From a checkpoint of a small transformer trained on Wikipedia.
Training: a variant of Adam for these matrices, 163M tokens.
MLP neurons of a small language model. Each row is named by its layer, matrix (up: input weights; down: output weights) and neuron, and shows model dimensions 96-159. Each number is 200 + 30 x the weight over its row's rms, rounded and kept within 0 to 999.
After each neuron's rows, "fires after" lists the tokens most often just before its 100 highest values on Wikipedia text that the model never trained on. A number after a token or word is its count.

L6.up36,217,169,182,203,208,290,224,214,198,231,195,219,160,193,254,240,138,234,183,180,229,231,226,205,218,230,201,167,228,196,224,144,195,174,191,153,209,244,189,174,219,178,127,202,199,204,202,181,252,152,165,193,152,236,178,162,163,193,151,212,166,146,151,204
L6.down36,203,264,180,199,189,149,170,174,185,210,203,220,272,237,141,234,245,217,163,153,189,168,274,177,181,188,204,203,194,224,216,229,278,165,212,216,205,245,232,216,149,185,256,221,221,206,226,218,152,193,229,232,160,157,213,208,232,208,204,195,208,202,184,166
fires after: "-" 34, "–" 9, " De" 9, "\n" 8, " W" 7, " F" 4

L3.up155,182,193,173,244,148,243,204,172,95,232,229,221,220,155,297,170,153,225,251,190,189,210,263,123,212,226,208,213,192,222,193,233,187,183,163,175,204,222,246,226,230,213,192,218,166,185,224,236,232,228,192,167,215,162,234,201,238,181,258,181,172,197,194,210
L3.down155,179,218,180,211,171,200,226,178,166,207,202,187,209,229,203,211,217,214,221,178,193,233,184,146,190,205,186,208,166,226,176,176,196,198,234,215,230,215,160,189,196,218,205,199,206,240,180,190,263,211,163,211,187,212,202,166,179,217,247,179,236,207,131,186
fires after: "." 41, ")." 5, "2" 4, "," 4, "\n" 4, " that" 4

L6.up496,188,189,186,201,256,213,175,126,207,175,193,235,205,188,275,196,180,218,204,206,202,211,193,239,176,237,243,203,181,206,181,225,136,187,211,185,193,195,212,210,178,242,183,224,165,172,198,173,227,220,212,182,153,182,210,175,207,124,208,181,155,178,216,226
L6.down496,227,162,187,220,274,185,198,230,221,202,194,224,172,232,198,231,210,206,236,246,193,231,170,152,207,214,136,173,207,196,150,215,229,219,216,288,173,236,226,155,151,216,206,216,239,254,169,167,173,216,175,205,177,246,156,223,180,202,197,252,228,168,211,200
fires after: " " 51, "ode" 7, "C" 4, "." 4

L6.up1250,156,171,249,175,188,183,200,166,194,273,204,119,223,194,201,216,181,191,200,195,241,160,206,155,188,210,171,180,245,269,193,216,238,188,204,203,230,215,181,208,201,191,204,184,202,230,188,197,251,227,167,149,186,190,224,181,210,191,218,154,207,219,218,180
L6.down1250,205,199,200,164,233,209,179,236,216,159,167,226,218,203,183,154,206,177,233,227,195,207,233,233,218,149,232,229,125,164,185,171,182,199,255,252,140,220,176,198,192,240,217,180,176,200,186,207,149,171,234,242,162,176,177,190,206,251,184,211,226,170,178,196
fires after: "A" 14, "9" 13, " O" 9, " U" 7, "ear" 6, " w" 6

L6.up984,202,124,219,227,228,225,188,138,197,221,187,228,227,174,274,241,173,194,179,214,159,147,221,216,244,222,244,155,178,241,229,194,223,179,221,186,159,221,232,152,184,220,198,253,236,207,197,195,191,167,208,153,208,187,222,196,260,178,178,236,154,174,215,194
L6.down984,191,217,189,188,203,193,192,179,181,205,187,210,173,182,226,209,190,176,163,229,211,179,180,174,185,231,182,220,273,197,174,269,227,245,192,246,214,231,260,179,233,227,172,254,210,242,200,203,181,182,191,209,132,232,178,223,227,181,193,192,222,208,238,177
fires after: "." 22, " t" 9, "ak" 7, " sh" 5, "est" 4, "em" 4

L6.up1083,161,185,205,229,206,236,304,145,214,253,196,224,162,171,216,226,179,242,208,156,200,187,116,221,177,184,245,195,185,173,136,183,225,205,221,197,227,201,202,174,256,175,174,241,194,242,292,188,201,196,159,170,184,197,189,189,207,250,213,181,169,155,198,168
L6.down1083,175,237,228,166,170,161,198,212,236,206,231,158,184,180,194,231,204,194,158,218,208,170,214,219,185,316,211,139,202,257,168,161,189,172,265,198,204,257,192,231,187,201,192,216,191,211,186,201,180,153,159,240,202,187,185,210,172,210,198,217,189,213,142,195
fires after: " (" 26, "." 10, " marri" 8, "ced" 7, " represent" 6, " inst" 5

L4.up735,190,206,202,190,239,218,242,200,203,197,204,231,190,142,146,170,183,246,145,137,241,181,164,192,197,205,182,243,229,261,184,243,251,190,216,202,203,220,159,220,210,230,183,157,237,173,287,181,230,156,179,214,175,210,184,212,190,206,212,235,200,142,179,179
L4.down735,179,187,201,207,179,205,197,177,215,219,203,245,242,149,224,263,162,215,241,213,215,189,251,264,158,194,208,141,228,219,177,195,234,195,228,176,177,201,210,195,197,178,211,219,180,190,248,138,188,218,176,199,129,223,202,180,265,191,161,199,197,203,145,256
fires after: " J" 15, " marri" 11, "ed" 9, "ced" 7, "nam" 7, "-" 7

L3.up1218,201,136,220,235,173,200,172,151,214,205,217,176,213,213,194,186,182,224,167,199,187,223,179,177,196,148,246,199,200,232,174,203,170,176,177,205,149,181,224,212,176,187,202,224,150,174,195,216,153,184,163,251,247,241,256,200,189,212,195,243,197,158,161,165
L3.down1218,215,207,163,181,196,184,206,188,204,177,136,213,221,224,213,225,211,232,179,255,209,204,263,212,148,236,192,188,224,148,167,215,241,225,203,234,198,249,216,255,184,226,206,203,163,165,173,189,197,224,149,160,182,219,177,189,170,221,157,189,117,187,159,209
fires after: "9" 34, "2" 20, "8" 10, "5" 8, "0" 7, "1" 6

L7.up426,133,184,215,243,171,212,237,199,203,166,202,249,189,218,221,195,193,256,222,146,244,167,218,185,151,171,202,232,148,174,197,180,160,126,194,201,157,236,172,160,235,224,184,220,169,238,241,225,219,231,213,185,194,200,194,202,212,198,184,215,135,154,231,225
L7.down426,191,232,172,164,206,202,215,148,199,262,192,213,180,190,270,200,175,175,167,172,196,141,196,181,167,207,265,244,233,176,222,193,247,186,162,222,210,204,176,204,220,166,170,225,183,166,242,230,267,166,218,206,146,202,208,187,198,219,131,206,218,291,179,198
fires after: "." 49, "," 21, ")." 4, " where" 4

L4.up530,163,213,180,249,153,254,217,181,154,160,219,209,181,231,192,258,250,209,175,187,253,176,183,191,197,206,180,179,217,181,205,212,252,176,235,225,164,204,193,197,202,204,223,212,265,182,231,191,136,202,160,194,191,228,206,155,183,170,212,182,230,211,231,175
L4.down530,213,191,196,160,228,186,191,238,228,203,182,180,204,195,241,148,168,168,169,210,162,257,184,200,176,238,213,210,244,168,151,222,212,254,190,192,203,158,248,221,177,221,123,167,212,214,200,199,214,226,190,259,234,197,188,225,222,200,174,173,171,176,164,169
fires after: " " 44, " att" 14, " int" 4

L6.up1124,148,192,229,190,174,206,185,190,154,206,230,180,206,206,211,215,261,226,245,214,207,184,152,209,181,193,203,213,131,193,180,205,175,192,224,169,200,232,104,142,159,165,196,252,182,198,190,208,209,180,211,152,207,204,233,195,185,219,244,231,255,184,192,180
L6.down1124,233,197,213,260,182,224,188,229,185,203,228,183,230,197,154,195,240,170,222,174,179,226,171,218,195,186,102,175,225,219,197,221,161,204,236,198,159,232,173,175,236,169,201,165,207,133,182,223,263,204,215,268,182,214,213,203,187,210,174,179,176,217,200,195
fires after: "8" 21, "1" 13, "9" 8, "7" 8, " football" 8, "chit" 6

L3.up970,153,141,212,214,219,174,225,246,174,175,215,165,224,189,247,207,229,168,170,261,242,213,168,185,183,190,219,226,225,204,170,242,185,233,179,216,169,214,200,210,254,168,222,277,168,179,221,207,190,225,170,154,193,218,225,254,196,202,200,220,238,132,247,180
L3.down970,270,223,193,196,192,237,179,163,221,203,174,191,128,186,216,239,161,181,201,128,228,173,235,231,195,198,213,176,205,189,213,167,195,194,267,143,218,146,184,119,164,217,174,185,193,158,221,232,205,214,217,245,204,216,149,155,185,204,176,216,191,250,149,241
fires after: "2" 15, "," 15, "%" 11, "3" 10, "." 9, "6" 7

L6.up370,207,180,231,218,143,228,208,254,203,188,217,194,224,196,201,216,213,175,211,204,236,166,179,206,242,146,153,232,221,212,237,248,177,214,194,122,147,227,204,202,148,214,154,238,154,177,215,205,212,132,257,227,189,218,224,158,208,217,190,157,196,209,148,176
L6.down370,167,130,214,134,208,246,143,175,218,180,203,209,229,185,204,252,198,258,222,199,198,244,151,243,165,224,252,226,197,212,150,191,155,157,244,222,210,164,205,248,226,245,212,204,169,183,222,183,159,215,172,186,192,216,149,240,178,186,205,225,205,179,188,176
fires after: " D" 24, "D" 9, " Sup" 8, "v" 5, "k" 5

L6.up182,130,276,249,205,152,220,132,170,219,203,238,210,204,140,181,193,200,191,219,225,224,146,208,196,163,163,182,254,246,236,179,209,228,178,172,226,135,188,219,244,233,216,209,244,255,225,217,224,191,206,153,206,218,199,174,184,194,202,248,184,175,181,210,192
L6.down182,205,213,162,261,158,182,262,238,173,176,210,184,167,245,183,155,228,217,223,237,202,234,156,214,214,239,160,163,201,183,228,165,185,171,162,172,244,203,228,165,213,189,159,220,186,162,214,181,181,220,223,175,203,128,181,229,149,161,159,177,190,254,160,257
fires after: " A" 25, " ex" 11, " P" 6, " al" 6, "ak" 5

L4.up1003,221,198,194,144,176,179,252,203,213,208,210,137,205,219,222,149,152,208,288,197,160,165,252,206,168,232,215,213,217,176,174,216,281,200,205,194,205,196,189,193,223,186,159,220,209,188,208,216,227,153,183,209,234,164,169,185,255,242,236,188,261,164,208,205
L4.down1003,172,171,230,211,188,244,173,199,204,158,200,277,151,210,181,217,214,189,167,222,288,262,145,202,222,129,210,166,167,214,163,174,159,205,203,197,197,203,163,203,175,234,300,200,207,206,170,163,165,209,230,189,208,210,176,216,173,188,174,222,138,244,184,194
fires after: "-" 29, "2" 14, "1" 11, "ist" 4, "ic" 4

L4.up1272,146,168,196,158,220,256,202,169,177,192,210,161,220,189,179,221,223,239,219,207,149,158,206,162,171,202,212,215,198,220,226,222,171,205,213,243,154,199,196,177,192,207,202,223,207,157,207,237,245,174,235,155,218,190,169,223,245,159,212,158,191,173,184,249
L4.down1272,190,186,178,203,200,232,272,229,169,177,239,204,203,247,210,164,175,193,190,234,173,195,165,191,189,223,223,210,272,222,191,201,223,188,250,192,213,261,162,207,157,164,221,208,222,174,166,233,244,217,132,228,176,217,255,168,179,220,216,208,247,209,128,196
fires after: "9" 62, " ex" 9, " dis" 5, "8" 4

L4.up190,186,235,205,193,164,201,193,170,216,246,219,201,218,191,239,178,191,237,171,193,152,186,197,179,237,245,301,244,202,220,122,231,242,206,178,183,212,194,212,196,223,179,200,163,194,168,199,236,182,162,160,181,201,243,202,156,223,239,228,190,177,156,206,231
L4.down190,224,240,183,194,236,203,149,233,205,203,210,164,217,224,194,213,248,197,185,220,215,199,203,177,231,153,221,189,199,171,195,186,212,197,238,218,230,223,162,182,155,211,186,202,194,182,187,222,201,170,215,216,157,242,239,194,189,209,162,170,211,250,199,155
fires after: "ic" 13, "ro" 10, " st" 10, " The" 8, "f" 6, " f" 5

L4.up321,168,250,210,240,231,267,170,192,211,157,187,243,169,140,177,174,177,198,212,166,181,191,216,231,234,247,138,214,183,176,179,184,187,200,149,223,168,160,190,206,183,272,210,238,211,203,277,223,233,165,151,178,167,156,207,150,245,162,195,157,185,179,317,147
L4.down321,241,194,201,212,176,212,220,222,241,194,233,255,144,215,170,233,155,244,171,213,185,149,236,163,222,184,211,183,200,232,195,124,208,194,207,173,176,174,173,194,149,232,157,229,216,225,244,186,172,189,217,206,188,226,257,215,215,162,238,183,211,196,182,192
fires after: " (" 29, " " 29, " Con" 8, " Sy" 5, " sy" 4

L7.up1256,236,223,208,172,249,227,158,203,258,194,225,155,154,152,174,232,176,228,253,187,244,179,153,194,223,187,128,200,230,197,220,221,208,161,197,226,228,212,238,237,220,224,195,164,139,226,205,196,218,154,177,188,154,208,255,156,222,231,196,237,190,150,159,191
L7.down1256,199,206,179,203,215,199,183,228,213,175,199,262,240,209,224,189,231,165,178,170,180,164,273,171,219,177,228,168,235,241,179,176,232,196,168,160,247,247,227,132,121,189,220,151,199,190,162,252,206,221,181,273,198,178,221,200,267,181,170,122,226,197,261,269
fires after: " S" 26, " R" 7, " Je" 6, " Jan" 5, "o" 5, " Geor" 5

L4.up847,190,213,200,228,236,205,159,198,227,172,179,164,264,170,200,214,202,257,278,163,230,234,256,187,234,185,223,245,210,208,151,181,204,167,147,218,218,126,231,172,223,253,165,221,205,203,199,190,244,199,180,239,242,173,220,207,216,256,179,185,181,198,236,225
L4.down847,208,221,178,177,195,179,251,182,169,229,208,177,162,194,204,167,200,120,172,252,211,219,165,178,215,195,199,217,187,215,268,201,183,234,246,170,199,215,211,229,231,216,201,211,183,213,243,233,215,212,234,200,243,127,230,121,180,198,226,266,193,214,197,194
fires after: " |" 35, " the" 11, " some" 8, "," 5, " st" 4

L6.up816,193,157,218,165,179,269,204,149,206,238,188,191,221,147,226,232,179,239,193,176,154,234,148,239,236,231,187,205,163,196,203,238,202,216,222,235,200,180,165,190,246,173,172,214,178,120,265,255,225,199,183,163,221,213,192,216,196,176,201,188,195,183,210,197
L6.down816,187,216,226,227,252,232,182,223,223,232,143,175,270,220,210,174,195,216,182,189,136,244,206,157,248,214,214,177,228,233,191,228,266,192,214,195,164,190,212,141,172,192,177,158,168,194,216,212,220,204,196,194,195,222,185,215,161,248,192,235,242,213,190,138
fires after: " f" 26, " F" 25, "f" 17, " st" 6, "F" 5, " pro" 5

L4.up178,201,232,250,168,157,254,201,179,219,236,225,144,168,274,230,272,174,252,186,217,232,196,178,162,226,206,193,220,261,207,233,207,174,225,184,170,236,202,214,185,217,174,146,203,230,170,217,246,204,200,177,193,184,202,158,194,204,257,148,217,216,232,192,151
L4.down178,201,164,143,209,243,182,209,205,254,231,153,235,170,223,161,200,254,254,135,170,128,186,229,154,199,219,229,170,198,194,169,189,229,157,232,149,233,223,215,208,203,167,256,220,181,152,215,221,194,202,188,200,213,179,185,212,205,148,258,180,174,229,191,210
fires after: " M" 14, " me" 12, " U" 11, "r" 6, "R" 6, " vers" 6

L4.up268,205,124,212,204,219,235,291,155,170,185,217,189,207,243,167,211,183,232,205,205,220,207,161,180,198,185,198,221,254,200,185,207,206,214,215,205,172,215,208,271,207,225,214,194,134,193,242,205,204,173,165,154,149,169,204,188,212,177,221,222,198,195,240,191
L4.down268,189,174,234,208,236,141,242,170,222,179,192,127,186,226,225,149,229,192,226,236,183,180,156,228,237,185,180,147,200,230,188,209,267,184,221,186,158,231,191,194,187,182,227,196,175,186,209,198,143,224,234,190,234,164,203,236,213,198,208,202,233,208,171,251
fires after: "," 42, " \"" 7, "owever" 5, " qu" 5, " th" 4, " he" 4

L3.up167,175,211,212,201,212,184,204,257,174,159,210,206,158,167,144,205,214,247,188,165,191,164,172,157,200,191,206,259,223,252,228,236,224,184,201,236,207,258,225,190,208,195,185,193,187,209,235,152,214,169,154,173,152,220,226,170,238,165,209,230,216,147,217,188
L3.down167,199,194,184,225,267,189,209,184,162,171,231,247,238,156,197,227,158,225,206,219,170,167,182,190,175,222,225,195,173,237,218,224,233,194,185,162,166,206,240,211,142,209,170,174,192,139,252,195,183,150,165,132,202,186,217,186,230,153,205,230,152,192,229,259
fires after: " J" 30, " Rich" 10, "nam" 6, " Ed" 6, " Christ" 4, "er" 4

L7.up730,185,185,158,203,165,277,166,212,169,167,211,164,184,243,197,146,177,209,219,185,260,185,177,165,231,199,200,178,211,223,228,244,191,197,218,205,207,211,217,206,205,194,220,236,205,182,184,172,205,225,191,173,169,172,222,217,185,177,236,139,157,169,308,239
L7.down730,162,171,220,214,180,206,219,194,216,194,169,215,169,205,204,216,220,203,181,176,174,289,194,225,180,183,206,172,194,196,154,230,218,202,183,227,184,169,160,195,166,205,138,200,208,187,202,139,217,151,234,196,194,224,195,188,193,172,212,225,186,201,180,191
fires after: " M" 24, " m" 10, "on" 8, " Man" 5, "am" 5

L4.up577,227,190,194,229,214,199,208,193,140,211,222,175,174,234,176,211,194,238,208,196,194,231,270,118,201,246,192,237,193,155,236,179,192,196,189,220,195,215,175,162,221,189,182,198,160,193,176,230,208,173,192,194,260,181,218,209,196,217,247,183,294,193,170,196
L4.down577,243,192,210,217,207,243,130,212,236,161,210,199,207,190,232,241,212,215,222,181,257,186,183,197,195,164,211,198,250,185,175,184,212,223,244,196,177,193,184,179,178,144,246,185,220,198,170,167,238,206,202,224,163,177,210,189,221,149,186,226,160,212,233,163
fires after: "7" 18, "9" 10, "6" 9, "5" 9, "ra" 5, "8" 5

L7.up152,174,189,241,173,178,250,218,178,232,193,218,196,208,181,243,206,198,194,201,228,193,179,169,220,234,222,244,200,186,180,169,282,178,211,181,203,188,171,203,203,253,234,176,185,188,206,195,187,268,208,201,151,162,186,253,214,249,214,178,235,181,183,249,207
L7.down152,199,191,196,173,201,213,216,222,164,176,208,136,174,240,228,161,220,215,211,191,271,241,239,210,202,170,171,234,227,161,214,180,241,186,152,188,154,197,199,140,156,176,182,216,201,238,191,237,228,153,224,182,204,162,212,213,247,195,222,217,243,238,220,185
fires after: "0" 22, "2" 11, " C" 10, " S" 8, " H" 6, " sp" 5

L7.up994,120,212,237,244,203,196,191,168,193,198,223,194,207,165,215,196,223,203,232,193,154,198,218,177,163,217,222,193,218,231,184,234,199,201,148,193,214,180,242,224,204,249,176,198,177,173,271,233,247,210,151,204,218,240,205,188,207,182,222,196,167,172,196,205
L7.down994,166,235,143,166,209,191,198,255,220,206,232,201,155,160,214,216,180,189,237,248,204,213,204,189,177,188,206,196,179,170,181,203,115,154,187,276,157,175,165,206,225,213,217,210,265,218,213,242,234,270,174,189,155,246,216,225,172,191,204,189,157,203,179,179
fires after: " A" 28, " " 20, "-" 7, " Green" 5, " G" 5

L4.up491,184,217,204,176,221,249,231,189,261,232,162,204,225,168,214,243,226,205,239,199,189,199,210,202,241,264,187,272,255,203,228,175,198,191,212,209,158,182,217,190,198,247,151,215,155,187,234,171,171,202,162,201,176,203,189,142,179,170,210,133,196,190,218,234
L4.down491,154,206,167,178,148,251,224,198,169,190,161,220,200,192,219,219,203,189,171,214,196,201,238,196,163,192,196,204,183,188,239,205,170,205,178,180,211,293,247,181,209,196,165,167,198,179,249,256,248,209,171,142,225,202,184,192,213,216,191,195,227,192,190,187
fires after: " re" 13, " con" 12, " b" 9, " pro" 8, " ref" 6, " Re" 6

L3.up198,177,232,195,192,165,182,195,174,170,212,203,193,217,171,171,215,204,256,172,162,250,179,198,209,198,191,189,210,185,221,225,255,179,153,216,201,182,209,197,148,246,219,190,231,222,206,226,217,177,155,151,183,247,185,262,224,239,192,241,241,197,182,145,180
L3.down198,216,174,174,181,206,230,215,170,240,218,210,227,173,206,193,237,189,252,209,236,197,202,179,247,165,217,219,181,179,213,189,206,153,200,224,233,195,194,218,230,161,225,186,224,157,169,197,200,173,184,199,188,187,235,200,172,150,248,161,170,207,164,207,223
fires after: "9" 30, "0" 12, "8" 10, "1" 10, "7" 4

L6.up366,232,197,235,220,178,250,227,157,188,193,209,142,201,173,142,210,156,195,235,205,202,162,202,173,206,251,177,251,193,211,237,203,234,242,206,221,180,194,229,185,188,221,169,209,224,202,194,116,175,161,259,210,222,216,232,152,224,164,168,196,195,188,166,192
L6.down366,188,179,216,243,230,191,166,179,216,200,222,224,179,207,157,200,259,207,163,201,178,175,242,168,211,197,205,241,197,182,191,177,221,244,168,232,148,161,220,187,197,212,200,234,266,219,198,153,178,213,180,137,199,203,219,210,176,126,133,221,186,216,220,233
fires after: " Sh" 21, " S" 16, " W" 9, " sh" 7, " H" 7, " T" 6

L4.up115,220,221,233,151,174,218,165,211,168,224,203,144,147,220,214,203,216,247,241,183,209,190,170,231,257,211,156,189,224,205,193,260,169,153,210,208,153,211,181,154,227,238,150,210,234,245,221,171,216,228,216,168,191,190,249,194,232,187,216,151,169,150,226,187
L4.down115,176,198,179,168,174,237,190,208,221,152,239,170,173,179,247,255,231,202,172,185,218,142,188,260,220,191,214,200,242,193,190,151,216,227,205,185,186,220,178,223,223,224,213,189,231,294,157,177,198,167,176,210,219,162,234,248,221,141,141,225,208,181,212,186
fires after: " Con" 13, "resent" 11, " (" 10, "-" 8, " career" 6, "\n" 4

L6.up880,176,198,202,216,145,181,205,236,143,178,162,226,220,159,193,216,156,206,230,168,243,214,210,174,188,199,212,202,214,216,255,214,154,223,164,198,212,206,207,172,192,187,149,171,159,156,229,227,209,220,213,186,184,137,202,210,194,214,207,200,161,247,221,248
L6.down880,223,199,240,235,136,198,205,143,199,239,246,174,163,274,168,190,210,222,201,138,198,220,194,137,217,156,193,157,183,175,223,160,218,206,190,174,159,151,200,256,235,206,221,202,213,249,194,178,224,217,213,232,194,168,200,195,184,163,224,224,247,243,186,185
fires after: "ph" 22, " c" 11, "eb" 7, " C" 6, "m" 5, "ar" 5

L4.up405,143,230,219,166,202,203,180,213,221,191,210,226,218,220,145,203,154,244,206,197,223,184,150,193,221,205,214,200,208,220,214,199,200,176,231,162,170,221,170,200,208,178,190,194,216,190,216,170,219,176,111,209,193,172,229,217,174,185,209,228,182,139,251,173
L4.down405,199,230,226,193,190,171,154,230,220,205,180,240,251,197,201,180,199,211,207,224,216,221,236,228,236,175,237,191,181,185,174,219,165,228,207,155,184,180,172,220,176,221,184,207,211,265,215,151,222,246,237,206,251,191,206,253,157,214,189,201,173,167,188,214
fires after: " Ar" 17, "resent" 11, " Con" 9, "ced" 7, " St" 5, "ed" 4

L6.up1081,198,211,192,207,128,189,192,252,227,225,160,215,143,179,214,184,130,240,182,170,187,220,205,197,227,226,173,167,197,189,236,183,226,147,217,183,215,244,196,198,196,220,167,213,232,227,234,173,182,207,218,196,157,193,171,177,193,190,201,195,239,152,212,184
L6.down1081,213,225,229,154,178,172,224,186,159,191,189,189,221,220,201,220,258,224,181,233,178,231,148,186,233,227,219,169,142,272,216,181,258,217,218,219,169,169,236,216,146,236,193,181,191,148,224,205,223,138,178,168,228,201,191,192,237,198,174,200,180,219,170,147
fires after: "-" 16, " Sp" 9, "ced" 7, " W" 7, " con" 6, " ch" 6

L6.up940,197,224,215,184,167,266,206,196,214,145,199,193,177,177,188,202,166,184,215,145,165,216,239,169,230,227,216,188,154,182,195,181,207,181,208,189,155,210,166,155,228,186,191,189,148,191,211,213,194,169,200,206,217,246,221,166,172,210,140,200,174,206,159,156
L6.down940,186,194,192,179,182,162,241,174,171,214,202,236,176,204,156,192,221,204,208,212,193,145,225,215,150,186,221,222,238,204,197,254,217,202,273,217,160,154,205,153,196,220,231,168,206,217,199,174,216,182,209,219,226,263,186,206,165,272,209,256,208,242,224,230
fires after: " R" 25, " Sw" 9, " r" 8, " He" 6, " T" 5, " F" 5

L7.up868,189,204,202,213,153,198,189,140,256,197,210,209,143,194,233,227,213,230,197,189,224,142,189,185,246,190,209,217,176,204,174,203,179,156,154,225,177,239,168,184,218,231,183,232,191,187,244,186,181,205,267,231,234,221,218,131,205,209,183,223,227,215,220,171
L7.down868,144,189,186,167,188,189,257,256,203,225,181,188,201,159,211,177,205,230,204,203,195,231,232,194,139,208,162,236,201,229,201,188,193,155,196,223,199,184,186,277,241,219,295,171,240,165,159,216,174,191,175,183,182,198,215,244,214,193,187,153,241,130,167,203
fires after: " d" 16, " D" 16, " C" 8, "\n" 6, "D" 5, "i" 4

L6.up773,214,190,237,172,191,203,166,180,244,217,266,227,214,214,238,242,187,213,213,186,176,223,130,169,266,214,195,169,262,202,245,259,177,231,227,202,175,195,170,211,208,191,134,209,190,139,258,188,211,221,195,187,167,246,220,204,205,209,213,212,200,178,185,264
L6.down773,229,141,187,231,269,181,167,184,183,213,173,212,235,264,210,173,176,138,196,207,201,242,272,220,204,171,222,230,159,197,238,208,230,146,251,221,203,162,219,219,206,220,235,185,225,252,192,191,156,186,198,146,168,240,173,246,196,205,184,204,161,155,202,175
fires after: " U" 15, "em" 13, "u" 10, " M" 9, " f" 9, "av" 8

L6.up1033,159,238,216,199,207,210,154,171,197,186,224,178,223,181,209,182,196,200,179,223,232,216,239,190,191,201,141,216,186,216,176,222,230,181,224,224,203,216,172,196,230,216,177,201,184,204,200,140,209,211,199,204,189,212,208,138,195,207,143,217,202,202,215,201
L6.down1033,217,180,163,235,161,171,263,243,196,224,240,232,227,193,205,202,244,223,197,149,203,157,178,235,213,190,243,187,198,168,206,189,201,132,172,173,181,272,216,186,199,224,186,197,224,231,221,219,224,186,213,196,179,223,169,205,239,140,162,217,192,219,204,213
fires after: " R" 14, " M" 10, "u" 9, " Mor" 6, "o" 6, "os" 6

L6.up999,225,163,203,229,167,223,201,215,152,194,243,253,183,150,208,217,175,226,267,170,220,216,214,201,193,184,200,152,190,226,204,201,116,189,212,208,195,183,176,206,223,233,185,195,173,177,198,187,189,233,213,232,179,186,213,261,209,190,153,162,173,139,178,258
L6.down999,179,203,171,178,183,189,185,161,134,237,210,155,170,253,208,213,202,216,208,238,243,191,211,207,198,141,211,211,199,227,158,247,231,182,172,233,177,204,194,223,166,195,201,189,143,168,193,225,151,231,214,221,205,204,247,259,183,218,211,242,213,230,220,181
fires after: " m" 29, " M" 14, "t" 5, "m" 4

L7.up1108,174,162,254,224,190,211,213,175,246,182,204,142,203,237,154,222,227,196,225,217,206,170,191,206,179,165,240,245,207,232,204,175,202,206,147,297,205,165,220,187,243,166,221,232,194,156,191,186,240,240,146,180,181,203,177,212,213,161,242,206,200,139,187,221
L7.down1108,157,232,177,177,168,175,187,178,156,199,219,262,228,191,218,203,194,236,253,178,203,190,202,184,201,233,176,182,204,203,244,234,194,220,191,62,199,241,167,191,215,197,177,167,170,200,254,194,131,135,245,176,203,198,249,183,175,211,180,214,186,280,202,188
fires after: " the" 46, "," 9, "i" 5, " and" 5, " |" 4

L4.up1142,164,153,164,143,202,201,246,177,186,259,231,205,206,235,209,237,142,248,248,199,151,203,223,161,237,248,201,239,179,191,191,160,241,204,212,215,244,246,229,223,232,231,204,235,206,185,219,188,229,262,179,185,132,175,157,214,199,197,180,227,218,226,170,219
L4.down1142,220,210,214,248,220,200,181,218,188,165,191,212,216,200,176,146,238,183,150,239,207,232,196,219,203,108,238,237,145,226,192,219,198,137,185,237,194,188,183,228,178,194,238,177,208,210,163,195,229,192,183,141,247,194,175,187,200,233,266,206,215,177,180,218
fires after: "," 20, " (" 15, "2" 10, " \"" 10, " was" 8, " re" 7

L4.up751,192,148,171,239,210,217,139,180,220,162,219,217,133,177,155,197,179,190,193,210,191,217,216,174,184,213,204,169,205,200,172,219,188,167,193,179,240,207,245,236,205,199,180,189,186,183,220,177,232,243,256,176,171,179,240,194,194,150,200,190,204,197,256,188
L4.down751,249,244,269,175,219,201,191,200,228,234,222,165,207,219,208,142,205,206,224,211,256,212,197,208,196,171,213,225,183,237,218,189,220,194,223,222,184,177,209,191,210,183,243,207,211,229,212,198,189,168,159,224,176,197,177,220,221,238,213,210,186,205,160,188
fires after: " " 60, " (" 14, "." 11, " \"" 5

L4.up956,196,180,199,211,221,245,142,160,212,177,179,186,221,210,283,139,214,231,205,228,182,244,169,239,236,252,179,240,179,178,222,186,263,236,217,231,143,182,200,187,238,253,148,202,189,164,267,155,164,194,169,178,193,229,192,203,199,184,212,211,175,161,236,220
L4.down956,197,206,142,194,200,153,203,236,173,186,227,255,220,226,216,164,202,218,144,199,165,185,227,126,199,204,177,237,214,219,191,223,227,191,204,213,213,188,230,187,207,164,238,132,176,199,200,236,174,200,219,167,223,226,239,214,199,146,233,180,167,226,193,216
fires after: " re" 29, " Re" 9, " un" 8, " Ab" 6, " Sec" 5

L3.up573,178,200,198,178,194,218,175,199,178,168,204,201,168,203,155,278,202,224,217,208,208,197,186,221,167,247,168,281,185,195,221,207,187,175,195,237,191,256,213,147,242,191,150,225,204,208,253,203,212,176,169,169,149,204,213,167,216,206,236,256,170,175,229,206
L3.down573,164,165,192,162,183,184,196,183,238,162,181,206,218,168,177,186,167,242,183,162,196,184,152,194,233,245,174,182,206,181,195,259,212,237,192,208,212,213,210,195,238,236,159,218,189,190,230,185,205,156,163,203,169,195,194,209,253,170,207,215,207,153,224,252
fires after: " Ch" 13, "," 12, " and" 11, " J" 10, " in" 5, " |" 4